From a checkpoint of a small transformer trained on Wikipedia.
Training: a variant of Adam for these matrices, 255M tokens, 7786 steps.
MLP neurons of a small language model. Each row is named by its layer, matrix (gate and up: input weights; down: output weights) and neuron, and shows model dimensions 0-191. Each number is 128 + 32 x the weight over its row's rms, rounded and kept within 0 to 255. Numbers have three digits each. A neuron's up and down rows have the sign that makes its largest values positive.
After each neuron's rows, "fires after" lists the tokens most often just before its 100 highest values on Wikipedia text that the model never trained on.

L5.gate158:120134171088135066171142163074164076129177154102141094141124154095154088099096130080088122121114130056213177124106139128118138164125156104203124129122161121135152106144072089122079124166175075138101145112128175084156086212104142157113106126163110079133095119159163114106154137145180144082112134109150090151127097164165098162139119145114164118113138147121120184124034147144099134159154095086157142150144177151120076166087145196105132133127176118183143139127079169130084093123115155121155133122137131129111090173084053172131113150179123113134069093115061143091107106136118132078
L5.up158:159135145141062102116178095123140078080132166142128100156131168137154083126100178161151120173111069160124133134108121113121106097128174163153081138161155135140138148113144094200103141115180183132136114090089152151160108143156156066121064113086150146139079129103179156128146153076139153136137157134133123055165204124065165163184093165138177156087091162136130057118101102142136088192125091135101126144085157183089119114151202146067170126119110170146139127178137163188146121094113129135119121148100109097170184162178142138121156127132123173125074148143095136107131149089181091182
L5.down158:130128038199143160128096179136139141176166116089120146104098121109108151156106098147134096107128119130142079101090105048170120100111087161011132157183132109122119092136175108100055118099139074126177174193160118141073104102098112101092145122087132148113162140131067118100081143106111122120201161147139100122131137150112087136103102117118149184116176188183100117106128121170141126132168137097121145139122171136183137120141098141125139182095103184224119145112126151116147159124140154129173144116091159136145124182129168158109127078130135078150149138168187106152107067147125136095
fires after: "od", "t", " st", " St", "ult", "st"

L3.gate126:128103135189130103109176176072038085084176088102125169087136107192165143098156100056114108082112143107150128140183091138193143088155161142147076163138115087129116089160129100193160138110123155164127188119135134158139159124097142193117141129104166139110088182164141108151122161127132108182149186169139102106069118135087140138091129189099149175121175108191098099096144126113127143108129110097110138178127106135159075151129129106098121179070136145152138104162105188109120129078166100158198183095140091090154135174134147158140173151102111149169150110145149137158171140123141159086
L3.up126:131184116120170126087149151140103141112108061184167137109101117141125200151157088130114116149187147140142161137154135148110096084091154129153181134164157112162127115112127118140113133143109149100171129130107141116099060101138113096093082169139136162132093093124099069131089127123053102123146120142085115136159111137082156116109116088156194140097169079148074149117127145065177114050137169099185089089063112102083129158130133105153133096142154157111073087092148112201172107139106137103105069053147122050155155080136166132122108219139089119118064150131092112156124145111144165103
L3.down126:131180075073070196127096119151214159128121163083113169071110140121133157145138099170107137125175138148145129095107186173127118116110144126123119083110127103089107057177114109099121177154081106100142124164180176127100091075142127119145069147150145120132123105107167145133121093130146085169100130112176169139118168114104095101152176084076144134152162117119109143169097090147141190099142119087197167118094075070149127122080145101111128116111168098138141075149151116115127157196150123121091160117067195138092157164160138080107060119137167140137114112075111136164170127062140123077
fires after: "ra", "om", "ip", "a", " com", "in"

L5.gate133:206065125129117109160150073141127111148187134137096158148194066139168116106169141088057118143126184115163140145146119086113161173118122202166091117108140092186095092197110136105161121127112168149107145119169164100081088118130172147180161161120177147138172114115106149158101127132088127077135130120081146119136132138138097123069129150152095147132127138126100149063132046130106126088173064086170122095163208124136079132133151146143102147112192116175122154154118152084155140131107124115146212122132114172083114129042115154183091125111173159123176143120165140116139143129134145127
L5.up133:205069105106123116130107110123101044110226103117113167188117144053136098109124138123125091113162174166103118101137111124113172142152139114137150156141113140121131144165107150108158103103120181172132143181152109154149162082091081137102114089114098108158126187043056142160164165133167108095126103158148145074129167154092133134078141166190167140126109159073137127124152104104095125135182106107123149101173082078189139154156112163087143130133089085162100191164152110131145132139056110112169190125123113076214114083130111095144143136138099124132153161128131134131161133073136142108
L5.down133:118105131145170134147146096153163118129123131117173136162125118134144114135131123127151119071098035142140141100085110215198146127170169153113130131111104207120122189093160110122149157134124170168123097088131166103144110154145116081141095122159102100170180217114115147221087179081115172187125163138142141072081057132170132133111139117139180118072114110085097173117153111123149152134142173201095163110118125099174116126129105066090127170145105096020139146128146121113148164111111113117125156166118131126096135106128126054097101085164157118097129104155096112132167147104120134112
fires after: " W", " w", " H", " F", "-", " Le"

L3.gate313:169076112069201135156074125123158109168144139161149162125126150105147103131090135112116116145087065173072077125124099173120110061165121187152141070102123150136106110126151180051119066137075136129094149092171098154122122104102152169131155158113110079132173086171140081154104116153195070156093188138108152136077168097146109091161136162120150114197117114110156075158158160183100129110165165139158188147145167159185126124055091114132136125103068113122067117117173118153118144158150116132167117178119102100106091133143169095093115120130178129105114133098124113134167124128130074104
L3.up313:124168167144177160125139108100080140109170104133095071205129104061186136117116106118111108087110121115110192149110089139188162090178152121114141156162138117131172090110084175180173163139126146123129140157176115146067100093107034168134123120187118146163181167107193142120084115151153161145096149177168102115149094126096124099128164126187131125159150138150083099087158126082138132141175169132067104125135160156179143086133110095154184147124102109122134131052133122073143162174105155125087059089084134175122110122175162122154128133153128115125111166137176142137157160097094175103
L3.down313:176136119117119098112116168144138116181158114163133037104122176134128101132162163109179133144138208111113094092055169084118129162092108162108142135166130169139070131134125190126125058143121139158123095142139131098130148108149190123166162171095143126123100131189084069181125171119142129132104132126170112129128147162129105093126153138162105112090116132121112160143121083126091151137151118092104104119161140119115174089069129137115151045101185121101137144133182171152144134198117078138189158164217052066146150111184142144132117117084114066143087164169176082127142083130140126138
fires after: "ir", " year", "ou", "ay", "th"

L3.gate173:063121093120152085136133093152148126153093146137076101124140144181089116139195112122094107130148160101120087142170098126121125110131137133202127122142110099097108111136116066077119142155102173067144093112137142091156079141112185117133107144168154044177112128107130123187125110144152180068154075098105091145115080143135159118165148147123124058141121127162140125155092136040096122092142129150105145099166149167114095137128142138105104076124171109145037119095076171154105074152090068113146134028094135182144104136141124132160147139169168122104114170107131200140149075093107132183
L3.up173:103183150120106091094111134130145110109052154065080125085147118121134076127123129156105145188143111145149070134189153063138122103125140134135151108144087125106200142093208126099187093095121092161178120138155157093144153217117177085118130127100065092162150159134140132112143159150170180164157132109093115150110188087137130112167145149085183060156125192127161097155109122159160085158115165113161081095130151104157131062123130110106135175143118073134146101140145120105148096080138146112078090150059143090146153119135069177130123085093150134149116133115168095152075160144135151152
L3.down173:115133092080162142168087143141109089198138136078105173146165136175141151119099090085134132124140155113139201125153159134119089068083132155119110083150066093147123184168146105153090136100071140095068083106121078129151109085120073095169093120111131159162095167153161128134080177154174134137134094141149116156122095129121120089122112078100154151205110128169098065126143076117175168095145100094105218093117151166094107115102052129086148132118143124132161104188076116204110127121093143107155135083152115101118140116120166104181083111107169110197129144128149107126182137135111106139
fires after: "t", "s", "c", " res", "is", "at"

L5.gate272:133110126144125201164127084144081130063084171160112141141107124104126106092167130108097094145202168097106077095122151105140141085100114147158078134126155092172152123131146109126141149148071161028127133123151146108188077163126210137115105070129136124145147098162170131112122117121148142080175124111111111164145071124166127079131074192143084058174091180186150135115138113138133151134099130129110157165150089092115140093151124102122126173087154158178072105089194145180113108135146073135147130116112165116122085177098146165131115172173098048148135147140186134125147143090094139106
L5.up272:133060137141148138176087139138138142124105087124121099163161066187137161093178134104123136142159074122083122131111153144135150177122124117155120123118080151165116153131092077122132165137136159132115179162065153109156109120099156086132107150125135123141124144102168096140098129083136113198170184115145202096094176130097132127153105160178109155115164085106179119098104144090105069098137157033133217065155154159134173122085141165168156127146123100121083118100115131158126169158156176125137136154152064096096127145168134098075158187189122114127111129142074076145153187150168081185
L5.down272:060057128166069078115140112095133098079062159094100100122139132158191161140098094142166154125142148104177147109143140136168168127106055152167107107158088146139071130160116158114151113166175134092087141137138102147148127155127135155083129153084127107127120160074206131113077145162089114119137188141088176121165111108132135149124118101130151120144096081083141144189144075086129104100110146151172207119146080193105127090130161152123145171105103140197090157080137149139103134088227134113119163138085114077150165094084143104126143166132142165111123169088102071137113148130168139128
fires after: " s", " S", "s", "as", " sp"

L3.gate361:158130108153173158123063128146100058114183101110141157128139098045110115133215098141067114164108155071127098088099088093144165107177153121117064118140139087080114116139193148150097149144101118109155150137099119194146184140120091137079158157156123077152140079128117107086073131091109224115101093122115092112134130075206107157136168133140092103079138143133131152128095095084117101101136183126045176121148170153132114111092138123088140116055135132127112120149161087094130122090142125057166117107146126176108142127132096140139107124100097144123193156114167154143157145101127096114
L3.up361:083164073111158109119147146113101144078154138114160095175220103106157121147089107106134120210144126093191154129075175093073156137172186139091122165080151136105097152128106168161157131115103158117116138158090124130069150111104110097128149164128186147150157124068150122133127121153121181145163149135168117161147141114117137114165122184144112162168136111102136161114099166106088119080161142121185106136169177160104098152196075124128097136125136139136144129197133143169165079123169142126051120108143135101192130160108075146137149124112135137127210224184062121095117151110136124160
L3.down361:111148103079113150128154132115081161123088159166168163139147083161117096142162125095125146117132102142196205132143101159079154180106083147121142115129166110101163113132162157172158173123145098138083138204146169087175094155155194160149053106137058121134165110069137106167120103099065117153122072114133121140111113100125141085115139132122175105125113125113117129125109102120158118119222146096087131157025079070126171151076093131146148150133115079197126173098112158077130086085126122107134190162111076109109103147127133123164124129096150179124075126131093157149185132137106127108
fires after: "-", " w", " dis", "e", " De", "ign"

L3.gate367:130140150109088042142121113153152097138083134128109168149045122123141035104157144128138107070140153142106138108148134165110150113093087139134081197125118053098180078164066138135092200124116150110131158114115107144201127129166097147108161103187146119142153128140090104168140184060092051141130176153106099136133131051169136121211114135115075118116064117133136129132098069123133106128170111092136180105151121118110116126097145142097115126100116093131088108128101120097073099087131073083122101140089191100079118130102125120100106156156149122152173141124089181136127145115082142108
L3.up367:032128183156122088094112102128166141116122118147110176124149179147117114185162137132189074083140135123107155077105106092082161152101099109152136123161115156171134104105097117141122186128143035191111149111124109175115112105144093088147144075184154137121165104101106129126054144109118112104092169125152174132158146137165127133115050139175159138103140123110154129187116063162101122104145083123117158139171214131111114134078097059131131075119160142116139131155156093099140178160116098098101140168078116099133073195120105097067097106183147104135129179146114083174134125143132132101
L3.down367:148111134164172076092049129135154169117141072150150132159165137164166137126212126132185162062128109161102121132115174096109118109137161174107105082139099119145135184164104113159184120067124111129136122082091091149106100152139111083147142134102189154113136117100104152087142116097139102077105107167077113129117152155125139143109108109143074130173114167157074176083103126142083177108171137107182110104174188117138144074102140134152147082109137153000120066159151083105124149114137075106099131123155167127121137194116153124187088117168141109129118195164115153109106099110147129113
fires after: " sh", " g", " st", " pl", "w", "al"

L5.gate59:145076239139120068140114172126137140105074168149125188137116138111174116138092102156078137163132136135162102110161092102130174112146090153139129136144169118185105111091129102070115120133128088108089137138139094095144101185159122134134105093142079149117111133167136092150152120059150160164118106126192120118140147163158123180076093067123154103090109167104110157116098108162088062110145190082106193134107135139109120145141113074126119118121187112184168092094138088192132082119135120099104078122123145170121133114067073084120057161157106113083169172115099135077106136079120164169
L5.up59:109128178113149126123109111116169131161079101158102101123126134156203125087105131176146188069134154164179075158158111101079137141124177163160152139148138156172132084109114086139089118095125094176097121123152119138121092092127143140149149081115124114211129071100141174167083083123092120114121125102139175122102224138124124134125117063149077152087173158100135181062121104156099113121189059098122093181067163130113098063147084132165112120116132155136138110089113097079129172129154097141156125075119139115149157090117091206163140081132151113065115134130134165121124116095157085177
L5.down59:083135133094187127158068105129076074141161092115092078116109074105079102130121176152158130152100138170114138110112144138137092153078168085138142114145094143120107109134064108094121114130153164109130157141092136172118145144092121142185195139125109055147134078123133141131127168137135169079149126185039119079122122194139130138092107126149169148149127067120088039181123120152159099074144134177119128120159128119090141068191182153163159021107125138103113126131093134109078085084119097134101104127143143127173142149188159064148121139086121129105114136172136163152149111093131160100
fires after: "at", "g", "t", "l", " g", " st"

L3.gate36:159113143096079088088118041093145066152123174151097111146157100149144128132155128104111109065172167199137164183112163124109084094069113121183115091177160132100121133189138122100131136145134120194148157165088097099113060107161126074134081123084080090132112116115134146109133114128118126123140071154179123132093174138134114108139108113082103115098136150155128119134200118068173123149127164071191167093145140133126065109158095081123130088139176121146085128121125134132112128100176123124095129137160093113098144127150069216172155087134124172151074080154077111141096132107176138182
L3.up36:144143150107129165144122039096077158091144126150091116092128098087233156127155170154126119122060145184040128143144104135184079091154155100124152166103143138166069082126142162176089112109142108115098137131102126096152123119150104126181151121079180121073149126116134115101078174170136126158126128144156145126032136144182113129169117102097187151104138179127151129108066136088140158120168192159133175118141074139108123114131140126117145126098091100103158148142156177125088155091131148108124088156174057099134146091145114105078138144108116160125086074129087137160057137127086150106
L3.down36:168142173188191174119153165111156173155058130132154174156137090108188129136141110132108126153079164155123097129099143158087163137162141102178093162153107121131192064150137103083116165106126127124125141195176146183124091138117133099185137075096134151110117096114076101125097136124078143171106134150132141161141138107102143131115094072141139130091138134090141115137144120145136156136092137092105094105172179113146170140114086125125237046106122183110073107113109086094116154105149164090171134109199118165098151102124098062134154097114164146163146171198157142122124092106129081063
fires after: "t", " pe", " att", "att"

L5.gate235:120078141152162071078104122138110142126163121103183112108134132161124093114132105097138114087104113158102142113157144176137133093141145158168073149108131099210093144185126134095151164175153147084133136111117149139113084155100125111102125114093200108164181120108173161087122133079119143118097124105109072121111110154125193089137096140072115061066149122174091108165093096175116093114113123153109086157135159155127109085199137121088093182093168190164137096089090127157131134094151091082099109119203192145143194133174111154098140165149060122189144110138170126198111145092148138144
L5.up235:055135144140138092100103174160141120104105130148127087074163103210113132134156099133086137115144115112099034161178116127106135089144096194147155100128158088161118214083131118113141082138168069119104163144132134152131053129075111158108138138138100116227140131120124190134090103146197165144094090160127148158109126138172159097153155104124144147101117074090170166105179104103100128090109159138167119135103141124137099067138135099192145105107134150158103132162152111087117146123143222119125106091123123097067132139138141151133162181107115142132163233147112103133131127154134132155
L5.down235:068193121158154098155131110137075125071113119204142123108154098120119119160128133182093143113113104122146128093083174132151167124141114145093107161116112164153107180114136146095130124127189095156112108111093079117111072112134085130102181094144115147173105133071174124131194139188034128153102131113124131111107101144082142159120134082144107173131123090123122162088155074091132145091071120165113162113120070101151148119136135109085064181185113120154123164121124082124058168102107133194190105134157130080071123165105131081147162122160071161080117175144124050142148143169118144158
fires after: "y", "im", "og", "ist", "os"

L5.gate219:147156132110106108127140071121124134147086159151102185182082133170139101076153196115106129120100172172113118121162132146076133097130074154153117143120093181126096113167154139075100101097125199129059170155060143121141129195185159138130096064092134157130131113157151102078114107064116129172141156154093110106098111153138157172143132146159075099059082212108135168141092134145142154129114093147125147129126134096127094121148142090130162135182177089156072115153127194100156105128152107128135124165091153104136072129125083157130102174172168093087113155161158065188130166140152092172
L5.up219:123165132159142086142124145148182137082133149113064100140146168167124146109157118123104140132192164164160113127085102128114117153120152155068122177137166147146151131187146068076162087124137110057093088128172133102085115118112115137094126154115176185153157089167173182151066122115161132076135148071093082125109150172174062155177190157162093132060044114115078129089142109120103175149138150154100165087136162152119132130138168073131090179157167169165099139120142146113085135098140183157133185116127132089141155155135095125152148146137130197137109165121117103168165101161066128138
L5.down219:083056112161111106177144194107132082161147130046140064125139108146185070113155079106137123131100136100142137131160190095079175141113135155163155080097113207139115146118121095149142166095117125140140136176148067129193160160136118166098136106127096127124137098143139110195075167167110156102078138175039079102201146203094150079146164165133101124146138161125121131150120125160169110080122124160143102130160127115098080127096112149147098111144137182088120177123132075143108112123119133145084068164117084104164104125176130156091149110086139162124129108115140149115079129178131078101
fires after: " s", " S", " t", "s", " T", "at"

L3.gate215:103146146131154160119112129109127085165122144068168083145159103134200128130142101127121128165153088088070190142154121134110154155157150151070137108145128145109123138123127196127140074130138072132173203090223112128111124130149130190177144100063109096118064107096120163080125092084112081122107125140117107108120130134135124115135167148170048131116077181101136109117120103163135136073157166128186103155066086143179177164144056100145086117069120157155101094052108147111158110080137148153067153140153113128101136099128129147087144159162172145121140138123169115092143160191161094114
L3.up215:139137140133070137130214137088119139123142155112110144222150150155142107126105110136172109058129061132123151185088117177143125184147197117158092105133156118115117164141126088137153151096106080120175141096110120144143136124092089164100133135145082158173123136117096157096124125163154110122127176152190139111047156108143143160104165089184090073101165185082143129122174090148171113120101065093123032134157139136092143103147111060122130117061126173140083163120114125155105128095107154153161150162185117061123112161128107097105208131154158121136131138150151128081091107093111137089
L3.down215:163073161138149119151109137107120040159107115130163152138126128115104137167144137124140146135111134186111148126081122116120128121123084151085175099089086144113101115163122099132144105117112057054117167146123127125176140176183140088123101133096084092128138179154099097096147086140096104132112088128139114065191148129095141102101116150196175113137086108163162203164162150198153125119151153191138133150128062139139130121136124105127088113148148106090127114166135126161113143089181086105141089128044217218200153161190114143102111163160154076155116127153109139108135076126172132097
fires after: " An", "t", "an", " Mar", "ar"

L3.gate275:145125117150169057146097133110119066094091118154117125151121102050115129129071112104134088162087155072159107141122113093118104144154149164123120121192110149194106111112123120104165128155117118104143146107077098127106080145135123141126085113123119104170111146185057073062162131157114123072141096143128127091130131046125108145110126119148109145166120185177165116058108211197140161067187124065114095166104077140127167168117101105138139142089151143157117148068139140152123119136149128156120087143080077134094104110185115156167106094113157097139101116150118105069085177050149134131
L3.up275:156120174105114086111135154152107098122138162144067153126072144113098109134119089111038084160123098163084115123152172110054081149130137204095110224152164113174163087100144125074138128085080138032118103126152132111135106137151095076158140084113100126174111092144194167115079122151145138122086127142161146087141132101130117153121141110158174131118148114183166121148100155153185177143106149062160082125158065104124087115126172113129121159113143133115080107103177151163105139095102129153134183130110141068162113156207140121103132134132090106175121194162112167142109148129117139164
L3.down275:160145073097157143170093180108188139141104117115155183120143089094123075121144084107199056072115157140125185103103050104170131097097142154109121129172159102105081089149154189157061120127117092122112062113114127093101096125119137156157154133157172177138122118167127169104142154105148119159127091153073120162121172187134106095084115107098089126091144142169167061129160126182178153121113107111107125153088124156106117139156144138141133114116153111153146144112101057145156131183080030159132156156095122134146164154100126143151152133128157105119146073170102098065159114101145191081
fires after: " s", "l", " St", "t"

L3.gate319:185139157097140111141119123177052124129091159132097164108135105091181175157111044132119105165142116123078089117096104118153130189162125141149108105132126116168190123156083110090120108113153152115145105097169189201095093090143137168159113116092156086081075071111117104116102169101146058116154132188077109135112124145158112115175129155142122144153189105137118170104104094185105149098163164143124144141103126107102120106176058055081095208123169112100119117079160099094169162152146064133173115126100126113144130135167135154107102098092135153135157141114063188082118134122088120116
L3.up319:135136190156124109138103153114159079132084171109114071034125123172112084118150135079100132147109145156142103061079143082121109101146130123121137121104126060122198152088162188085110082103135132127125103136150166170101104117140141154152140146084088177114166131131113093106152105154156142118166083162139124130084112129167111109186064122201146106153120080138136136144072170200149200119116122112077166135112136112120181082167081147090114144129152127131131078131120124081111068120113107149126062161107120149175115165121127198132132100103114126122159154107150070135025168118153094096
L3.down319:201117139170130113135067176156091145145172064173070093127183140086163110132136137130145146161148168160149134110142129151198089143130111115145063187146085140132101137122116137085157125072158113137136104147039068162075099103147092118138152161112126131109099122105146091104101139148117078132175092132166107125074127170125122133079077148093146195126105110113083103110102174053129132097138148102098155149110158159106140084111047144130137088185100171162130139152130063130074111200086124106153077111136072122160100124119120147177133090110105067100145146097150134125110119173097134166
fires after: "t", " med", " cont", " r", " p", "at"

L3.gate100:186166123088158119151120149090128119108180129162149115129104112088145178131163109139089123143088099061113108120134122173097172143168070115105124114086034092063104188136081089096149072161108139081145157095140121151179102174155156160127078085196176092148100086118115107072151080115099145146144144098135106139141156167124164155126140116095116120134122172150079143078118158140086073152121135122144158080123085137207116172135129116148179095105116163108105146111182053162133140087179091141107129138152170135153166148146027080098144100136124128145133183128141158127096084123126133138
L3.up100:098165129087206124137149172107158101140151144073165107108063149117110141151146059118147125083119088111114166125088117120150117142130126100124142109195187136123143130115130101159188135077162188139141151144158105133167122144090151182162197119132140128118115136129093138093101104171145146074093186126134115098169081163115154126146081152110108101077120128121130143127145150125054097112165107165159113159108104105120130123130096161100137168122147150162167111101068092148135067100089173192106032100173130112138118153088146089179164175170177081104091115070129176129161107219141163128
L3.down100:137169125162124197132090078146106081165123163105108181145154161118073112139123201098174118142111088125124103120132178107064130130129116149125149085157229102114116106156180099122147039130094131101133116135130156108124112154152145126089133127113100151156134118141146089082174076087131139159107099169180118134134098102084101114132145165099126067123102130138109120148140171116124132151082123116121120141073085159141167159098178109129178255139185095160105128121176145194138176160064109125053135128128089132138129097179105180079096091134128105156137153101113144113093136168126174124
fires after: "un", "an", "W", "ar", "E", "ers"

L5.gate17:104132120145132106109107126151124088162177101110115149111139069122132114111120157106067089123156153076085107160142170137137114107065199198159150075109119107123132072127125142076102098138144129075194143088133128131152091158120098158113090058128163091163141085140132133143091066103111060122136127167169105167103148145118117110152102201148116153146092117182158133135034097126122073140132181129105165141137104150104108088174125162144058141136197129162135147077101114213112132108095042088124122097074106108125097196093105168076136161111155126141135135145142133133119143116179139118
L5.up17:173143185092181126117125146135108177087164132092095089146164200193125082107113142137137197086158090167102167119073123132112073108094148067132110157124180117111175174092142096102130148149108084136133088103152116166136109134139070144166091115106192128087176056186093167107146138160139113083078192158145166128126194155212132155172150108139087082153128108088156105111082138082176147096122079118118110143117102137129148115111089126207107142144109161131148073140125134124092112156142119129131160139136127102096146137099158141126162167123171120171076112176124142106088132161187152113
L5.down17:133101126118093134149159155097108074124086114109093080116137196177082135135151159136102100103164163141146145117075134118147076165101127127107091124123105098119171197146120088086156137124120086082152133124180087109093104053082143152133161143170080150171201099119107099157104120112109141107177137119185114125150133109114160083063121157121107107151085070119123057102101129051139080097114179165144096175117169119177148070126085165081090089127128176200122168141042104087084116103137155076162143119118145168104129106138144124107199071107119123126132149147109100131157143100138142117
fires after: "os", "t", "y", " Te", "ut", "at"

L3.gate271:135093094118127124101162156104089139088125152136105115142107138169090109146089137115085143110109180125083113128147117125120125113108139189149120137177138114175015052093088110120123115119164073125111158078190132072121132120140142125070152120091114117179070111133158140167090173042150098169155132147138094136098140061082123088145168116101116120108108137144166128077040115116095080129144183095172133180129134156145125131094076108113132117105172091131099176172140134145092110118093096086165157107139173130125160173096128163080133080118099117183108088191125186127162089098181133116
L3.up271:081161086118122081076143146165138101105101091091138142113157107107125168115158174136142124111148157127138088173093122080128086072114120163116073093134118121120175178116134111149146115051106120144187124066106112127147118102123129121084108140119177119187109142111104106145115084147052099097113132140075101125141202097061067147086164184195140166134085145148114135145096113065059074188147145128136108063135181136117108111114060138166122093141153082149173139156172133090091165136166115190171133063159168164112154088128167162170120110129138142101128131092133128164144106167122157115
L3.down271:123103090127155144141141088107140102138161160105117107166094197135145084122119158098135116133145133116182147072145108199179142155068173098082099173176194169111157138129177183067144101146165146147093126150147124114133088126151158098164108117215115113126098112096088137092112148144148095153126136141118110117148119176101134138109137128092100209167126112154117076099101125129131178152122147154159141114151134102114058193094165147154171096111101111228144071100104113111138089171122137110155137080112090090164126060107172171104129089184133096117063139145064130131136158094106074108
fires after: "ist", " cons", "om", " com", " ag", "olog"

L3.gate262:113161158149112134128112128164143135166108182098149126140151156083114105119126119071119148068082102147144120140188135173124128166082070109160166117118124165184129094097139110159204105167165105142160129150166102099085143139139113185141150049154204121113148120132172163087100125110160132151112112120098126086191177149135132126255112101130148075177132117081175100116141111108164132110165111142114122171079172092101116125132127116110042168114064099167082105121185152092104118132150086149147162113129125118096129169155145176166074145167121091108153118083143135121160147186158140139
L3.up262:170083168151120114150168089161109123161086084116129097097132108183120172061159114094171088109104168079098142123098118124122148159125150140102174149186118172131151175134140184116143205079158137104083155128158080147128129154057071123138113048154153135109173083157137141173124145134124124117122171102115124141087130124129068099137140190104108072141109155089170071092145152126109122089116143115100154127174114085129142179137193128102119083090125168110114158108147094149119122091094067168063186159119130073037150090145077148076121115135153088118129152156144133124076106155155130153
L3.down262:098145091155169142203188154101099133174081146106172104105107208160134177165158160123112105097156154193116132197109102114106138151078128194132150129105077152168103110175156157130117193126151054120141165156114159128107160213110140129134104172116172103125103142148147120132181185106200093095143103134157126156150150157130155095115120135102136185148128159112117095111150072091140123160112108138136152105212117128091144129200162175131129100109139172091124097139141118141122094176078097106114102118110092130066122081105144114109137097166167097139146137084152110144128111165100158213
fires after: "ar", " k", " Mar", " cl", " l"

L3.gate197:185091123114118160085137115122133173153125178152121145082138089066122162134119146090058118073150145105111119101166156066180122153170127184147086060135113116160144033114098115109121063112114215070122130087174135101080126137107153132183143126128148080097118085157102179134068151122119104105163093145140137094095107147113061114166085143130057122134083124175122090064132094145099119132120154141115138125074147144134091118135136179125077169132141151143082147060116172149099131126158061109140151074135143125131106103154141121117152146180138111171166143118159191142185099130145150134
L3.up197:183116130134121137101167123082154134122107113129150098114134103115097144085183214123105108117153172105179081158176190168133073124154110158117058091121085137113122145115128085101095094142101082103215122141144131080204115172095180124153149122168159139175152153132110121163130118129102138136144154183157114173148160078144111100127077100186116121129215102107165137108106193102168063165131119163143106109132130176106099062103116121169075130089135147140092081097077113132174142129091058102144144111143092146090071134187085136138150142150145112078114135110148114145098115098082116126
L3.down197:093162133161124127102136174097220166092150129127176140081127177165120161041079122070146095145127068179094107159109128143203155157113118175158099091117112104062071146188151108075124111096105155121100149146087099135124130187146125125114143148146108145175124168184099082127125133174142137146130093138190124186147146098097172169134097130158089158131212158127154126174148161201114072133118088124122150112125075075130107128106154180161117103127130137146169126090145087155164145117090138095156146125129112143122115156140210099159153094165080089154156147095127149119118116145171134103
fires after: " h", "at", "H", "is", "ot", "m"

L3.gate328:169138163092186096105150111099096156096130141156123144067110095120070096114122115118142088099145120079066157154079061089112125150111171106134099082120117065101103135163091155138122114129113106131146185113112135178130082127144109122153110175111165038147065106127105126149121100082131161115163117225067110145147188174080127170106173123156000135089089118132148174106121139097095119121136127094091187103147134103123108187093132110110135141107109115167063105106106103131171107173148123116173123129136124110104124103129105142144112115169085187114139149106101120094120135106106116140
L3.up328:134134138147162104084119111122116112105113123173130082117117161123104119116120109132190093080155125163131113167154164125143141038123146138123127159155105093206098139125118191153117096047181131134118158084114143099171059158089121140175077168094112174127058096135095158093124147113160094097150135106130160171128221156163094113116143096068142101177119171162151172145108101140154174184144174085120138125151137127099110141093101138138123163127073036158127197150134135131131096127126146111189138144130135058113156091129118089157105095069109127148082155187166139099095161094147118097
L3.down328:120110092111098090093089071174140169165136131141098184104127128202164157095118079152185130162162120117089134179139162119094135132120105196113113122148107132063074118093117132161165134106141127126166089091078203172146145163074148140100122146096158105105107110172093110078084168080102100172144148145223092176163122118096148145144152158077166093118199166108185131196076159082102132140126137114090123106113095165143191113159091131089098129084087088105105150126113109135096161130125103106151136108088116117177168107080127180111166113141113110131116129120097079113172153116159155098
fires after: "en", "t", " att", " Part", " An", "iz"

L3.gate243:123151117141128099191079132112096137055119125147124109112174083114161133150184126041097114112134193102170175207143144174072133106106109095106187121130124072114107147130124170106175115138142143105101155152139082109145143147169091140116131153156167125158125156131118139087104092106141115102132133185097094117151089147150168080105145177123150090115187184137109137189151156150168189148182133090102097118116130138133121137160143081069081109153121096111160101153165102140109192077118127096094106152080145118149083181197109085076123110124109101158176175136164097202119104068097108128
L3.up243:108085160138117119168124066067111138197124164101124143141160113147189127131097127152154185171142184126145147153132117164104166150165137092074113119112154117130077152143113123184125098118089155181161149170137087145204153204157078091149129109147117103116056149108111074158094107107138130175077158176116097136200097160155178086149125117229139080116086100108133116109087089150120134121112197105090168133077165172168136157148157173101128109138108143133086099108117118084067135103122153109135128132141119149151128113182164142105152155095122164125130119167120145119173107157094180195
L3.down243:168135106058172112151179105112094174141127132179116131098124156102118150177141046137153140115167143125158129091157099137115154163083140141149169093159126098126151169138168115113097078110072115108054090146179117123132105101135139157149096151108129129115138156164112120166152170116151119125175149100143082105114129123044157161163129140121189149111123114120139108112083055190150105187151084102129142130125112151131080203126098206095137186107191176134167142149138045147108089108143133115142134128174100084075119084093104156172097165068109117168096141135205119137165162135097096131
fires after: " w", " ra", "on", "ou", " n", "-"